config = dict(
    num_hidden_layers=14,
    hidden_size=256,
    num_attention_heads=2,
    num_key_value_heads=2,
    head_dim=128,
    intermediate_size=512,
    vocab_size=2048,
    hidden_act='geglu',
    norm='rmsnorm',
    norm_place='peri',
    norm_eps=1e-05,
    positions='rope',
    rope_theta=10000.0,
    rope_fraction=1.0,
    qk_norm=False,
    attn_scale=0.0884,
    bias='none',
    tie_word_embeddings=True,
    parallel_block=False,
    extras=['capped logits'],
    init='normal',
    init_std_qkv=0.0538,
    init_std_o=0.0102,
    init_std_up=0.0538,
    init_std_down=0.0102,
    init_out_by_depth=True,
    optimizer='muon_variant',
    learning_rate=0.00525,
    lr_mult_o=4.0,
    lr_mult_down=2.0,
    beta1=0.95,
    lr_head=0.00921,
    max_grad_norm=2.0,
    warmup_steps=200,
    schedule='wsd',
    decay_fraction=0.714,
    decay_shape='exp',
    final_lr_fraction=0.0,
    batch_tokens=[32768, 65536, 131072],
    max_seq_len=256,
    doc_mask=True,
    train_tokens=364700000,
    max_steps=5533,
    dataset='wikipedia_en',
)
MLP neurons of a small language model. Each row is named by its layer, matrix (down: output weights) and neuron, and shows model dimensions 0-127. Each number is 128 + 24 x the weight over its row's rms, rounded and kept within 0 to 255. Numbers have three digits each. A neuron's up and down rows have the sign that makes its largest values positive.
A block is one neuron, or neurons of one layer that tend to fire together. After each block is what it responds to, as a language model described it from the Wikipedia text at the highest values.

L8.down24:092149131146118115104149113133099125088117118114104107163144152148172098126136094081128131146131121075165118108110140094144108198131150115113115139139130143180164105161144161120112114103146124065151116095096155149133113142123161130126155122137135132184145165131101112129117151133143130086107125138115123127123073181162185151132114140094137119147144112147114117126134105120154122106105
L8.down31:124107138142126146112103112139123192147116134133138110130131090136177165099110158131126137108116142185111130157138131107145095148147160131099113141101136204168128108106138137142141121144165101130131145097168143158113115150126119122100127114109163132141141104164136149110148150075161140163106115133139160155156168090116108121126124099137114180118148142160160154112138079079151115123068
L8.down53:140099141104159105091133111170143137109151093114164129157127184128150150154108147157122144094120137145162142102144135105142152083132108118084109127114129164153106102135120128109083127131111106123167111122130090155140118088180132112155152093162127125115157109118115168138128137126113105123130091127141164148148132113110158115130151142162146136162141172131117159099116100136126120139116
L8.down63:143116126110127121122079131147160156116108124100126107163230180142094107152115119138122127107093142145143143139149114142144054139105119147135094116165108151118125111164125109131159139145133123132155115102157091102114124100153112093130148153152136126106133115122137112137129101142158108152125193154108143142125161145121087135149099122131136130147095110144132130094141110111158140142111
L8.down196:108080132202141073134122104139110115129139115138137125132164136106117126171131140135147123114126110167142128130127124127115132128121119123130140117112128151157172154122104122139111163123105170140128139149130148102123156107091092146137114127118132120113145120179122106120131171143148112143130073133101153143124102121128122128181179139123176146115125098099136110122135103113168123140084
L8.down388:095088110132138106131169136141105139129098078166130132126151150141152141105156157110144160120112110149090101140187095148186116095139143125145135105118109166125138076128145111143157130128147117135151126101129164150155134124132097094131138160163128118119138117136144135172139131133135125164167108128117154119146111136141105135138109170131139120126106077123106126119128134140166117174107
L8.down398:103130123154129147151174130133115147170119108131200143110174106139139116102102144124139117119096136172110141136149093157102114112140112162119108123157172140148136099158131105106093151134115123136122154169134145140130108118142122115101135122127176128122090099116138125148162117104174123128158104098130122154093125129149172133116116113130173148109103112106157117082155117146158134107147
L8.down435:119100120122136128136129101143091103160092143142151098133079147176136120105134128129118171162188131113148113130126128148088100111126119114105170121121100109092114095143141145095118101129148123111117184077172124098104125143106159170143131147075113139068143177195081128124117159134147156130145103169103148107104097140117101104107125141151108142124160138094150139123152158148109139120123
Description: Numbers and dashes filling pipe- or semicolon-separated table cells of sports stats and chart data, e.g. | 0 |, ; 16;, | — |; weakly, mid-word pieces.

L5.down22:146085142121118139075142138149177145108127126127113119105143138120154086106123114121131121084137145123174117104190078164153132128106130096116135172084162171182110127136136132144101125119098136094142114131103191105177129137150141122102145162159172123154113099119141159140158133093146141172112094111115144134159124121108123165159126106150100107133132138145108112163138077155091120114115
L5.down46:142173119117139149112115154145142104104129148114138131091113143140133097092148145131127084122143186147105211104121146156102109123139115132098117111128091127124123117171145116124100126151111130149110150098131153183119058101147153142102162117115098148148113152144101136101134133074147131097136148150143122128135136143155135139140131137135116101158137118111095124107139091144130121102186
L5.down200:137122128116167176170137150180168120096120131101094143125146115126136136148130124176121136090152114140133097156094131161097121128133080126125156159094133181130130110145121143114126121177118123160136145128118147137172137155144153115113097081133119109160125125160120140127138097145112143117101134083116134104144121158139161117115117105094135123178139098146113115143118101179117180156155
L5.down277:113122140133114114092118110137145094121148133161150120104112126111117180160125109133151117168114128160115127149116124147138089094125150168109141123150118111146110111074132101035112141158110116174148155151127100113142085134132106127155175140131117173089155138108162090111142137132119153120134104128089119099115123135113135114104098122110104134136158105132140142132108112099109120151128
L5.down310:145151148155114158129142113083134094126147131146099113098122098128146121132079152131120165102112123128067087138098121137121121143097105180138129130113145196152131125116154150106119141117100139147150139110129113187134136149103131178084082148111132132153136128166140149098183163116120122157110127139111147106139126126177158149121108137181134133090123161145141127173105106137133133144080
L5.down379:089164115084089125161174140078114116107151130163141159148132151155147110142095169104123146124181123112101090126117104190114112120131120146116127121113098166139112101144095143115111156112135180149145081128126080123129131169188156129130113149149110138135188117148134124152102135089116100139123120142150108097165104136104111140140139145122181122085140106116096122145114127165184091183105
L5.down442:116107112160139103086112122129159134162117101142140105149156134154102145140146145138127179127130083126125128115165152173069124142098085110121138125141110155100111100167121075120115118119181119150175187172155137175114084128130136138140122103107165092114135119135126125146167142160168091142099123154115158117097161122157093130076082107133113119176152102126091149103133103115106102136124
L5.down497:120177127162145141127098071137124134118152105144123118123144125120162141094132071154161105126142119145130160147106138148103174103085119129089149139142161164157072100130160122094140103130154081068083102101152109143173120141121188126123101139170114135139099078094116111093145134126154113122112140154113151107143108131127148126092154154106119178127116131151129100179133144118180145179124
Description: The "19" (sometimes "18") that opens a year number, mostly after "in" or a comma, e.g. in 1902, March 1, 1995; weaker on verb endings and "and".

L7.down379:133131148140190128140112158116147135189120093139122085127107135179163140121134123111078108148134118144122115137065170172143116123108118084144159121147138163109090146144116085135122174132140140149184116148125127145096149155161106135081155125096136177100106165131159122126120172092142109124138090109149118122121104126146135143123132113139108138113123106140156133153135130149140154145157
Description: Mostly the first piece of a split number, especially century digits 19 or 18 in years after in, commas or table pipes, plus mid-word pieces like ru.

L7.down293:122118119107204118149147139095122132157170116132121130110096133104113123147132093079136125130119129151120167140070100139136101179140123091136136116174091129138147165096113135081121161146107171109139151105141092135131121132170102132134121117116135125110090142147091171132116140145113109132146147158151155161098150114119148150121122127136125127173143115114120135170119138146152148116103
Description: Number tokens, mostly two-digit ones like 13, 19, 26, in table cells, dates, ranges, plus spelled numbers and the "le" inside implement/complex.